Weights of a small GPT-style language model, trained from scratch on English Wikipedia.
Size: 10 layers, 2 heads of 96.
Architecture: RMSNorm before each block, rotary positions, no biases in attention or MLP.
MLP neurons of a small language model. Each row is named by its layer, matrix (gate and up: input weights) and neuron, and shows model dimensions 112-175. Each number is 50 + 15 x the weight over its row's rms, rounded and kept within 0 to 99. A neuron's up and down rows have the sign that makes its largest values positive.
A block is one neuron, or neurons of one layer that tend to fire together. After each block is what it responds to, as a language model described it from the Wikipedia text at the highest values.

L4.gate495:33 62 37 60 38 29 25 70 43 61 59 28 61 53 40 44 42 53 45 39 59 66 32 82 58 37 55 68 62 57 60 47 26 35 53 46 45 41 71 81 51 51 34 55 78 65 63 16 48 52 27 43 55 48 44 48 74 23 42 42 48 29 58 66
L4.up495:33 50 35 67 56 39 48 36 58 53 58 54 44 37 46 34 47 39 42 44 30 65 35 51 51 42 52 40 88 58 76 63 46 32 54 36 61 66 52 79 52 72 47 56 51 75 64 39 39 24 39 27 50 37 73 87 57 42 54 68 49 10 40 63
Mid-word fragments after prefixes. Word-piece tokens inside a word, usually right after a prefix like re-, un-, dis-, as in re|ven|ue, un|ex|pected, dis|p|utes; sometimes "they" or capital D.

L5.gate164:30 34 64 35 69 06 56 47 60 72 20 60 30 42 75 42 57 39 52 16 43 79 27 28 07 43 27 51 37 64 29 46 43 32 81 54 74 40 62 45 66 38 60 42 62 61 35 33 59 33 62 39 43 37 50 39 36 50 66 42 59 65 59 51
L5.up164:61 73 55 50 58 24 49 52 39 42 30 38 59 24 82 64 45 45 22 44 50 65 56 42 56 52 41 67 45 35 33 45 44 65 61 50 32 70 23 76 76 44 47 60 67 63 40 36 75 63 50 38 78 54 51 44 70 55 52 22 27 55 41 44
L5.gate210:47 69 31 66 55 50 68 58 68 75 59 86 25 56 63 69 72 35 69 46 51 70 47 41 36 29 16 41 48 66 57 59 53 63 54 32 34 54 33 47 66 42 54 72 37 47 46 48 44 68 48 52 33 39 29 42 63 63 38 70 50 16 69 69
L5.up210:62 32 37 44 41 39 73 54 39 88 34 40 46 36 56 64 47 38 64 14 42 73 47 59 52 59 32 52 55 33 55 86 67 37 43 38 70 42 42 31 60 82 10 35 47 70 28 51 24 51 48 67 47 41 26 64 38 34 09 57 40 75 67 41
L5.gate277:44 14 32 53 46 84 71 61 39 88 59 24 37 08 43 28 46 42 58 56 42 27 40 29 57 51 37 52 58 33 15 56 13 59 59 42 53 49 61 60 43 35 53 65 59 33 23 43 59 37 86 46 36 43 66 67 59 46 48 48 57 58 67 88
L5.up277:60 23 56 85 81 49 53 45 48 48 22 68 42 66 43 39 49 40 24 39 54 44 64 43 70 53 21 60 48 57 32 42 37 38 62 60 77 30 54 47 69 47 52 22 49 41 31 35 21 39 59 67 76 56 54 66 36 68 32 65 45 45 63 41
L5.gate387:52 66 38 69 63 54 43 75 44 74 27 55 28 45 64 54 41 37 64 56 67 42 52 63 39 51 42 52 53 30 31 65 49 73 29 54 60 65 12 29 60 53 76 31 65 48 50 58 53 80 53 70 16 47 49 58 51 26 31 56 73 44 47 79
L5.up387:46 41 59 49 77 65 35 46 23 65 33 65 53 34 45 41 70 32 43 37 47 35 58 64 69 52 57 61 43 32 55 65 59 45 54 35 48 70 35 59 35 71 50 70 43 37 20 47 51 55 46 75 33 66 55 34 45 13 24 65 39 69 52 36
Mid-word fragment pieces. Short subword pieces in the middle of a longer word that has been split, often "l" after a prefix-like chunk, as in dep‑l‑oyed, comp‑l‑acency, app‑l‑iances.

L4.gate396:60 54 52 48 50 32 39 11 46 41 35 65 07 38 11 47 69 55 83 56 69 31 28 65 59 33 64 57 81 26 48 96 78 49 12 16 56 44 29 48 59 66 48 58 29 45 74 58 86 46 38 54 51 31 88 24 46 63 39 38 31 42 64 28
L4.up396:39 50 53 09 47 45 64 44 20 39 27 54 69 42 60 68 48 43 54 36 68 69 41 55 57 40 46 16 48 61 56 52 59 39 59 83 75 41 57 30 49 61 49 45 56 60 50 57 33 69 71 53 21 39 47 61 72 50 59 40 47 63 66 81
Clause-opening subject words. The first word of a new clause after a comma, period or "where", usually a subject pronoun after a date phrase in biographies ("In 1863, he", "where she"), and also "and", "This", "a".

L6.gate26:60 64 47 74 39 37 26 50 58 57 61 29 73 41 60 38 65 74 46 55 66 37 29 52 42 42 33 63 63 73 56 29 55 43 54 55 36 60 83 80 30 36 46 45 49 54 28 69 24 61 51 43 78 55 49 50 70 25 22 34 99 35 49 50
L6.up26:28 59 24 53 57 38 33 33 44 67 64 49 28 43 58 46 76 58 57 31 34 44 71 37 51 63 41 49 44 72 41 51 68 56 44 67 26 67 60 59 61 42 22 39 62 44 55 57 14 42 42 46 39 44 32 57 55 25 44 33 54 44 34 46
L6.gate97:73 32 38 44 75 44 65 42 41 43 48 56 61 62 71 53 68 51 48 70 77 67 57 59 68 51 33 64 42 56 47 51 36 44 58 37 46 49 79 53 79 70 28 20 45 56 45 53 29 41 42 58 47 52 54 66 49 45 37 72 73 15 39 36
L6.up97:47 35 32 39 33 47 61 35 53 88 51 56 54 21 66 42 53 57 39 37 31 72 55 46 54 74 32 45 35 58 65 28 16 73 46 64 49 69 45 33 45 37 51 35 58 50 51 27 61 50 63 77 46 44 36 50 43 40 62 77 42 48 77 49
L6.gate129:30 53 48 53 62 48 51 48 36 56 38 83 37 57 45 38 49 63 19 40 42 43 44 51 41 44 14 53 87 69 59 44 38 72 49 27 52 94 33 70 46 48 57 80 52 30 48 54 62 45 48 58 26 35 36 64 50 48 15 67 36 47 54 48
L6.up129:54 66 57 46 14 44 26 31 28 60 68 59 65 77 65 35 73 73 46 64 50 44 77 58 50 40 50 50 55 28 38 18 19 47 71 51 58 55 31 64 53 51 40 51 50 26 71 36 54 57 44 51 39 53 31 89 43 34 41 30 33 33 62 56
L6.gate146:53 51 49 53 66 46 10 53 35 46 43 57 20 59 72 57 39 42 48 43 58 51 33 50 37 65 26 42 40 46 13 54 66 73 47 47 30 29 58 52 41 39 49 43 45 46 32 86 28 32 30 59 63 43 33 28 62 59 35 67 40 59 47 44
L6.up146:78 57 54 69 41 74 41 31 38 66 34 55 29 57 46 58 16 48 53 64 43 52 67 46 63 59 42 56 63 62 61 36 62 52 44 51 76 59 54 28 78 83 39 43 47 34 52 74 51 48 77 66 42 57 43 49 36 55 75 35 66 62 53 32
L6.gate168:69 36 72 47 63 61 47 27 44 56 59 77 29 36 73 27 54 59 56 50 57 65 48 54 63 51 34 23 46 66 37 57 56 41 60 53 72 40 30 43 49 40 28 61 45 55 40 24 51 55 40 55 30 54 75 60 53 63 40 63 76 53 66 70
L6.up168:44 43 62 29 10 42 42 56 60 27 55 74 55 55 35 35 61 70 43 57 39 62 72 44 48 45 42 19 67 70 42 50 68 75 57 50 53 86 52 13 42 58 47 61 52 11 31 62 44 27 47 56 26 55 63 51 58 47 47 45 63 67 29 21
L6.gate177:33 27 42 49 64 51 40 32 30 47 53 56 57 36 38 71 69 56 53 43 63 47 47 76 66 27 48 45 64 49 55 81 45 60 61 53 42 55 51 79 71 31 63 26 71 47 48 49 42 69 80 46 09 45 48 46 44 91 45 62 33 63 58 64
L6.up177:28 47 37 44 42 63 40 75 40 46 27 63 60 51 54 32 40 47 61 45 55 54 49 73 49 40 56 43 73 25 48 45 45 55 71 36 46 67 25 68 56 31 91 47 42 92 43 29 74 32 59 41 51 62 47 52 48 64 39 75 34 51 61 77
L6.gate181:53 53 64 68 50 51 68 60 36 81 47 76 57 64 71 40 39 51 51 53 42 35 67 54 64 78 17 37 53 37 39 46 45 40 45 78 45 28 62 72 65 19 59 60 25 49 55 64 25 40 53 63 56 46 28 69 51 44 54 49 53 62 67 50
L6.up181:34 42 61 33 43 72 71 45 60 47 45 33 36 24 71 45 46 45 20 35 38 50 41 35 40 39 58 76 69 73 71 64 53 94 49 82 46 51 53 63 32 42 33 46 23 37 38 36 33 46 31 58 79 21 20 66 42 39 42 50 38 28 25 65
L6.gate245:42 62 52 60 69 51 54 29 47 71 55 42 32 24 64 42 50 39 19 49 43 38 33 35 31 44 49 58 78 58 43 53 72 43 69 47 51 58 67 36 51 48 37 42 53 56 48 62 42 79 62 34 74 26 58 52 35 12 67 46 42 22 43 41
L6.up245:06 30 58 54 63 14 73 43 59 61 36 69 49 21 49 34 49 60 49 72 52 41 60 55 43 80 33 88 74 65 43 44 48 75 45 37 34 57 73 68 70 49 40 56 60 40 43 55 57 42 59 48 54 38 53 61 62 60 46 55 42 46 65 69
L6.gate270:49 55 40 60 67 52 23 55 52 39 53 59 51 65 61 56 49 53 34 60 57 52 42 49 54 60 41 34 84 30 29 27 80 50 69 54 48 52 52 75 48 52 33 29 80 31 50 65 31 69 59 52 36 65 55 58 52 77 58 46 28 66 61 67
L6.up270:41 65 30 66 72 41 58 42 68 61 48 68 31 50 44 53 69 59 70 43 50 46 13 61 45 46 47 26 52 63 48 50 48 67 63 62 82 57 54 56 50 55 40 33 56 50 61 59 26 38 18 43 61 36 60 59 57 59 64 45 29 31 65 81
L6.gate359:52 63 60 42 63 60 57 53 55 71 53 52 58 30 37 47 66 44 36 30 44 46 60 45 45 62 68 37 70 76 56 48 37 60 26 50 61 17 59 37 64 59 55 51 44 42 38 28 47 62 67 40 35 78 68 65 64 74 43 81 52 52 84 71
L6.up359:65 60 54 49 53 78 52 56 53 64 66 72 43 22 63 86 57 41 42 49 31 38 47 63 37 63 63 28 51 41 50 19 47 64 72 39 46 52 68 27 34 25 51 49 41 55 30 32 53 37 54 38 72 57 66 25 47 54 49 63 55 68 63 59
L6.gate403:51 71 68 29 54 76 47 41 14 36 63 55 26 33 77 54 42 97 27 50 69 54 63 48 35 59 57 37 52 37 57 52 69 69 42 63 57 34 65 77 31 51 39 66 28 33 83 65 45 65 71 67 50 65 72 69 52 34 41 61 56 48 29 62
L6.up403:48 73 42 31 59 72 39 40 75 39 73 55 57 97 49 49 22 87 53 26 33 22 41 35 57 50 53 66 55 36 53 78 81 42 63 67 60 23 55 59 52 42 45 62 44 29 53 86 68 47 50 59 49 53 70 84 48 59 43 48 70 59 93 69
L6.gate414:70 70 55 41 46 20 45 63 73 37 59 55 46 37 56 06 58 75 74 34 32 80 21 66 50 60 41 44 67 35 53 54 52 43 43 38 36 38 28 56 41 62 49 71 53 71 58 55 52 71 67 54 42 50 54 41 68 40 30 29 41 37 03 49
L6.up414:41 47 39 58 70 64 45 53 77 61 47 67 58 57 21 19 47 77 74 58 53 53 67 42 43 43 09 65 67 48 53 70 33 26 58 47 25 43 57 34 55 52 41 43 65 32 42 24 65 38 77 33 49 77 45 72 49 52 55 34 30 29 44 68
L6.gate420:14 75 33 38 52 93 69 66 75 48 57 45 57 25 42 55 73 46 51 42 24 65 40 61 56 54 73 29 55 39 52 28 57 60 62 44 25 59 55 59 54 41 51 53 50 53 44 51 43 37 50 32 80 51 26 44 41 52 56 68 57 64 75 66
L6.up420:33 50 53 65 32 60 59 72 68 38 74 53 50 48 46 65 92 45 45 29 07 49 51 50 51 35 79 48 59 26 45 22 45 64 57 33 45 39 54 72 39 29 49 55 61 50 56 56 49 68 38 13 57 36 31 79 57 27 66 68 45 51 54 54
L6.gate448:44 38 48 70 77 61 44 52 62 45 51 23 53 28 72 73 59 48 55 30 53 49 48 53 44 48 39 82 47 92 41 45 40 39 69 38 49 46 49 53 67 41 37 65 54 53 59 40 36 50 31 53 36 47 47 58 58 44 10 56 56 45 35 52
L6.up448:56 33 37 62 99 51 62 51 12 33 47 65 29 37 28 52 35 77 78 36 50 64 31 63 25 63 21 44 37 67 51 70 58 42 53 46 51 42 70 31 38 33 48 42 69 55 36 48 44 43 41 38 45 59 60 61 47 43 69 21 38 36 41 21
L6.gate481:41 48 52 32 13 46 69 64 78 31 43 61 29 53 34 42 65 54 44 36 40 73 48 29 44 85 42 54 57 84 58 42 54 61 45 73 35 68 44 73 42 23 45 59 52 44 51 43 51 40 61 47 68 60 17 44 46 73 62 46 66 66 29 38
L6.up481:25 43 46 58 55 43 74 69 60 66 60 60 37 63 66 31 46 71 56 29 33 43 43 50 20 56 64 48 60 52 54 53 44 58 48 53 55 66 48 68 66 75 62 80 56 24 64 70 50 60 68 44 43 62 67 85 48 40 51 75 46 53 43 63
L6.gate491:33 45 35 56 69 52 65 70 61 29 52 65 42 26 63 74 48 48 19 41 45 64 40 68 36 32 47 33 45 67 71 60 45 56 58 55 46 61 56 51 22 45 49 49 35 52 63 71 33 42 46 32 65 35 45 71 76 39 29 52 64 15 32 63
L6.up491:53 40 30 58 52 51 70 51 59 55 48 62 57 37 36 54 62 47 63 30 53 50 49 53 49 63 44 43 43 42 56 45 67 18 64 40 47 28 63 71 43 14 67 33 40 51 38 62 52 87 17 39 58 52 44 62 71 26 58 38 46 51 27 87
Mid-word fragment after prefix. Short word-piece fragments that continue a word right after a prefix piece like sub, im, sy, such as sub-st-antial, im-m-igrated, sy-mp-athetic.

L6.gate21:51 52 34 55 60 44 28 66 73 66 47 37 45 46 79 43 69 41 62 60 60 46 25 57 25 38 66 47 81 87 50 46 37 37 44 31 32 74 51 40 64 68 68 62 56 50 40 39 42 40 54 33 97 40 32 42 47 81 58 36 73 69 51 26
L6.up21:63 61 71 44 45 38 52 30 46 36 62 50 81 59 48 21 60 60 29 53 68 63 66 45 38 54 56 47 44 57 39 40 61 56 36 57 31 64 47 58 55 48 37 50 68 38 51 40 67 53 53 40 56 27 31 63 31 39 31 37 67 42 49 61
L6.gate44:42 55 58 58 31 45 84 60 36 88 67 53 38 54 17 61 47 59 65 40 36 43 49 56 51 50 59 26 52 44 57 75 67 27 55 51 41 73 23 62 48 73 48 77 49 50 67 89 42 57 47 63 38 49 44 43 62 33 40 50 29 61 42 72
L6.up44:43 88 67 53 64 58 59 57 65 51 07 23 61 59 44 60 42 49 79 61 55 63 48 44 61 54 57 73 89 54 49 84 17 63 40 52 49 75 49 39 55 47 56 47 37 56 37 46 27 39 46 89 42 46 51 50 59 42 41 70 45 53 32 52
L6.gate61:70 37 37 52 54 60 50 25 51 51 67 54 40 45 69 44 37 29 54 37 31 38 46 48 44 34 46 72 51 45 54 57 50 28 43 32 71 49 79 36 45 61 40 75 39 67 63 59 56 48 59 66 35 35 20 36 68 62 41 07 58 48 60 54
L6.up61:65 59 31 57 56 60 45 46 60 58 46 63 34 61 00 59 72 51 55 42 27 68 45 52 58 48 71 37 63 52 31 65 69 27 33 56 51 52 35 67 65 35 35 50 57 36 39 62 71 77 70 68 33 52 63 28 57 44 36 36 56 56 51 58
L6.gate144:64 31 47 50 41 34 66 65 61 33 40 13 74 57 67 63 76 53 58 68 71 46 13 63 46 53 43 69 72 63 71 76 53 44 28 69 49 26 44 49 59 51 66 66 47 67 29 77 72 55 50 54 58 22 69 14 70 37 37 54 49 48 56 36
L6.up144:72 48 63 38 55 53 46 50 51 52 62 27 43 46 29 36 65 32 76 49 45 45 33 67 46 29 38 44 72 35 44 84 47 50 39 49 58 58 41 37 46 85 50 42 68 81 66 24 43 39 43 71 43 43 37 33 64 57 67 43 56 30 35 32
L6.gate153:41 64 43 30 36 30 49 35 64 42 63 77 60 40 51 77 49 70 48 48 81 76 43 86 40 33 71 91 55 90 68 43 79 50 28 74 42 28 63 69 73 50 52 49 49 65 57 43 62 34 42 19 49 58 25 48 47 37 69 36 48 41 39 36
L6.up153:66 72 16 48 21 51 66 43 41 39 58 69 75 68 42 40 33 55 33 34 50 34 44 50 45 48 83 56 45 65 94 50 51 60 56 43 44 36 27 56 51 31 55 55 70 63 28 31 58 43 32 28 53 60 52 71 38 41 35 27 55 39 53 19
L6.gate159:47 57 36 60 60 44 39 56 54 41 38 55 66 51 43 87 52 55 64 30 87 56 08 55 38 65 43 58 53 40 52 62 33 88 49 42 43 12 71 64 46 58 53 53 39 48 58 66 56 39 52 65 50 22 60 69 61 53 61 20 49 36 32 49
L6.up159:70 49 60 24 13 74 52 56 25 53 47 21 46 48 31 62 69 56 59 43 45 53 60 65 58 79 34 54 48 65 55 68 08 61 69 58 45 83 72 71 31 46 44 58 66 60 34 46 49 61 40 50 48 45 27 47 63 34 64 44 54 40 81 76
L6.gate171:48 45 22 30 53 44 58 38 39 52 52 32 44 56 13 22 56 36 59 77 48 45 65 39 79 31 61 80 62 51 37 45 59 42 61 39 57 72 50 55 63 57 51 57 54 65 32 46 75 57 54 71 62 36 38 39 59 63 34 21 34 47 78 20
L6.up171:45 63 23 47 51 46 50 49 86 38 61 36 76 61 46 53 58 42 36 58 59 56 53 30 39 60 60 76 69 57 29 55 69 39 46 57 45 42 13 55 73 28 69 45 77 51 62 69 41 32 67 50 68 28 46 73 55 31 66 44 45 67 60 53
L6.gate203:36 38 35 47 39 37 60 52 29 54 41 54 70 45 36 52 62 57 51 51 56 55 26 76 46 28 69 78 70 39 66 85 43 68 45 56 12 83 46 35 39 16 42 37 45 80 19 12 52 49 59 78 73 55 35 40 54 44 14 43 69 43 28 49
L6.up203:70 48 69 48 45 24 58 70 33 69 34 64 52 43 27 28 48 54 54 48 22 61 54 73 48 45 23 74 64 55 36 60 32 64 42 10 35 70 38 61 43 53 65 66 46 72 58 57 45 52 46 37 34 42 56 14 35 50 32 39 86 50 37 38
L6.gate240:58 49 32 71 54 57 21 57 41 37 64 32 54 52 41 28 56 49 56 51 70 61 43 77 46 66 64 39 34 50 48 41 15 63 59 54 60 50 59 40 67 40 29 59 47 38 47 63 42 24 51 86 63 53 54 38 49 74 47 26 35 53 79 47
L6.up240:68 36 58 50 76 42 49 80 73 51 48 66 57 53 64 15 33 57 50 40 63 79 69 76 54 43 62 45 42 83 60 42 54 44 61 41 56 55 59 61 59 50 38 56 55 72 27 37 47 50 35 40 60 65 53 34 62 78 22 19 41 46 42 50
L6.gate249:47 79 55 46 52 49 56 44 50 44 59 50 47 59 30 70 61 36 58 31 56 54 52 20 40 58 39 66 58 46 45 65 63 57 29 37 35 34 38 57 48 58 55 71 52 67 27 99 45 45 32 50 30 25 54 42 78 71 39 53 55 50 53 82
L6.up249:71 32 62 56 50 78 36 67 64 71 47 48 34 44 67 64 54 31 59 55 94 45 36 35 69 34 54 51 54 55 39 42 45 44 38 24 38 57 47 55 48 53 36 64 69 48 33 60 52 68 62 37 36 18 33 35 63 54 56 51 56 57 49 54
L6.gate256:69 34 66 60 34 42 45 43 12 63 44 62 37 56 80 63 42 55 61 48 50 46 41 35 68 72 56 75 34 62 63 64 47 58 43 82 42 32 30 42 64 26 50 84 15 62 16 44 37 61 68 62 32 67 39 16 59 24 37 40 70 22 62 44
L6.up256:55 38 49 52 53 24 36 41 45 38 67 75 34 78 40 76 31 38 53 42 45 34 26 28 72 56 34 60 77 23 52 43 59 48 59 47 41 57 32 25 51 58 58 56 39 70 54 22 70 52 70 74 41 48 39 55 40 33 49 44 34 53 75 48
L6.gate261:50 44 50 35 54 61 29 44 55 57 55 49 33 53 58 34 59 33 36 62 70 32 55 47 23 21 75 26 59 74 57 48 54 46 53 21 60 59 37 50 79 53 23 52 37 53 57 78 46 56 35 54 46 50 38 50 48 29 47 39 40 59 38 42
L6.up261:43 47 19 29 40 30 25 45 75 35 41 62 35 63 39 58 46 66 60 34 66 53 32 73 84 55 62 42 36 48 56 57 58 53 52 32 47 80 68 47 45 52 20 63 38 49 52 52 58 32 61 21 67 61 73 44 50 69 36 42 52 47 45 64
L6.gate279:64 72 44 50 41 40 42 35 27 76 52 75 58 46 54 64 63 61 36 57 69 70 47 61 10 48 50 17 34 33 40 54 69 58 58 69 09 57 57 73 59 37 35 73 63 55 21 18 22 30 76 28 33 28 44 28 62 57 11 41 62 10 56 39
L6.up279:32 53 34 46 71 70 49 37 23 54 40 70 56 40 65 64 34 41 66 60 87 30 17 58 31 60 43 28 49 25 25 50 93 52 25 46 54 77 31 52 64 56 60 69 49 48 35 31 25 54 48 41 51 46 37 32 65 59 25 46 29 08 40 57
L6.gate360:44 42 47 59 57 38 10 47 28 48 57 24 36 72 50 47 45 41 56 66 56 76 57 48 40 55 76 65 57 39 61 44 65 52 70 30 77 45 29 40 58 43 55 57 30 39 27 77 45 60 53 72 59 49 37 46 34 15 68 33 76 65 69 79
L6.up360:63 49 39 33 52 42 29 45 16 41 45 51 68 54 75 55 65 60 69 65 52 69 36 77 56 44 55 66 38 39 55 25 44 25 33 28 54 52 53 78 44 67 93 42 57 37 25 51 31 41 45 62 53 45 61 35 59 44 36 37 65 49 45 45
L6.gate398:32 45 49 53 33 48 39 57 43 61 44 69 53 71 49 53 55 52 60 26 55 56 34 72 58 59 31 45 56 51 58 50 31 53 41 54 78 36 42 19 47 36 32 37 36 59 27 48 47 53 43 43 22 42 51 18 23 31 41 44 53 31 54 46
L6.up398:69 74 30 29 39 62 56 39 54 34 53 42 37 52 43 82 27 47 27 48 33 42 50 52 58 54 45 59 61 57 65 47 69 49 45 56 55 65 31 31 69 34 45 58 47 45 62 54 55 59 25 47 63 38 39 40 25 28 36 05 62 42 67 68
L6.gate499:51 38 74 60 40 65 32 32 33 58 37 53 33 72 37 63 92 54 33 29 59 72 30 46 60 45 68 62 49 57 39 48 62 69 40 65 71 48 60 00 37 50 69 65 40 56 32 53 54 82 49 49 47 27 42 37 37 34 30 53 52 27 75 33
L6.up499:45 35 50 35 63 48 58 54 22 34 67 36 64 49 53 63 66 48 36 61 33 46 21 50 41 44 31 40 51 63 42 35 54 67 56 14 62 59 43 42 38 50 50 74 81 63 45 73 37 45 28 73 60 49 53 05 28 43 51 56 42 30 35 42
Clause-subject pronouns. Pronouns opening a clause as its subject, usually after a comma, where, or a full stop, like he, which, who, It, there, whom; also he inside words such as heroism, Wheel.

L5.gate27:46 60 49 39 36 32 62 21 54 61 31 57 63 58 53 66 58 75 74 53 58 67 34 66 50 39 50 26 36 20 69 57 76 42 54 28 41 43 30 55 70 34 51 54 11 41 65 40 34 50 82 47 68 34 55 24 44 56 38 53 51 45 74 47
L5.up27:41 54 50 50 53 54 43 48 23 28 68 69 69 49 55 42 67 45 50 49 47 56 61 71 66 59 47 64 39 71 36 28 64 38 53 60 54 37 40 63 48 55 47 85 64 49 22 55 20 57 57 35 16 59 43 16 86 50 29 64 75 57 44 37
L5.gate226:43 72 42 37 51 33 35 30 52 30 53 71 42 59 40 55 66 38 59 50 62 62 59 58 65 65 20 24 54 40 24 42 70 30 30 53 13 30 49 71 47 53 50 68 47 42 39 43 61 39 52 66 55 63 55 36 75 66 58 40 37 29 61 86
L5.up226:64 45 69 50 42 59 68 33 42 37 62 46 41 75 58 35 53 46 43 36 16 69 56 48 62 51 39 58 67 44 20 37 35 62 45 44 52 61 75 55 70 31 20 73 60 75 39 54 48 66 55 50 46 45 51 28 68 35 35 25 33 43 64 38
L5.gate227:36 69 43 11 59 31 74 33 26 53 63 28 44 26 47 67 68 39 44 78 66 79 60 59 51 33 39 36 56 18 47 41 37 33 43 58 40 47 74 22 37 74 85 72 61 46 51 59 51 58 58 48 44 46 26 64 45 68 48 51 49 63 59 49
L5.up227:33 54 84 39 46 66 52 52 74 66 42 62 39 31 48 51 70 58 65 60 38 40 55 61 51 34 52 25 50 47 57 31 19 48 53 55 47 42 51 40 28 53 49 68 79 43 43 44 58 65 69 36 56 35 55 29 38 31 43 46 61 38 57 71
L5.gate486:44 52 45 47 53 63 33 36 59 39 47 68 62 56 85 60 63 50 76 32 50 61 74 37 31 40 48 70 52 39 47 31 88 67 37 66 45 46 60 70 51 65 49 59 85 38 51 36 24 59 55 61 51 30 71 26 41 61 44 45 28 34 70 49
L5.up486:53 44 40 29 45 54 58 57 60 67 38 41 61 77 35 60 49 36 40 58 41 43 45 44 46 49 11 31 77 45 48 61 35 58 40 42 19 57 46 48 44 74 42 72 71 62 33 54 75 46 57 49 36 61 62 24 21 28 53 28 58 21 48 55
Relative clause openers. Words that start a new clause describing a just-named noun, mostly which or who after a comma, plus sentence-initial It or as well as.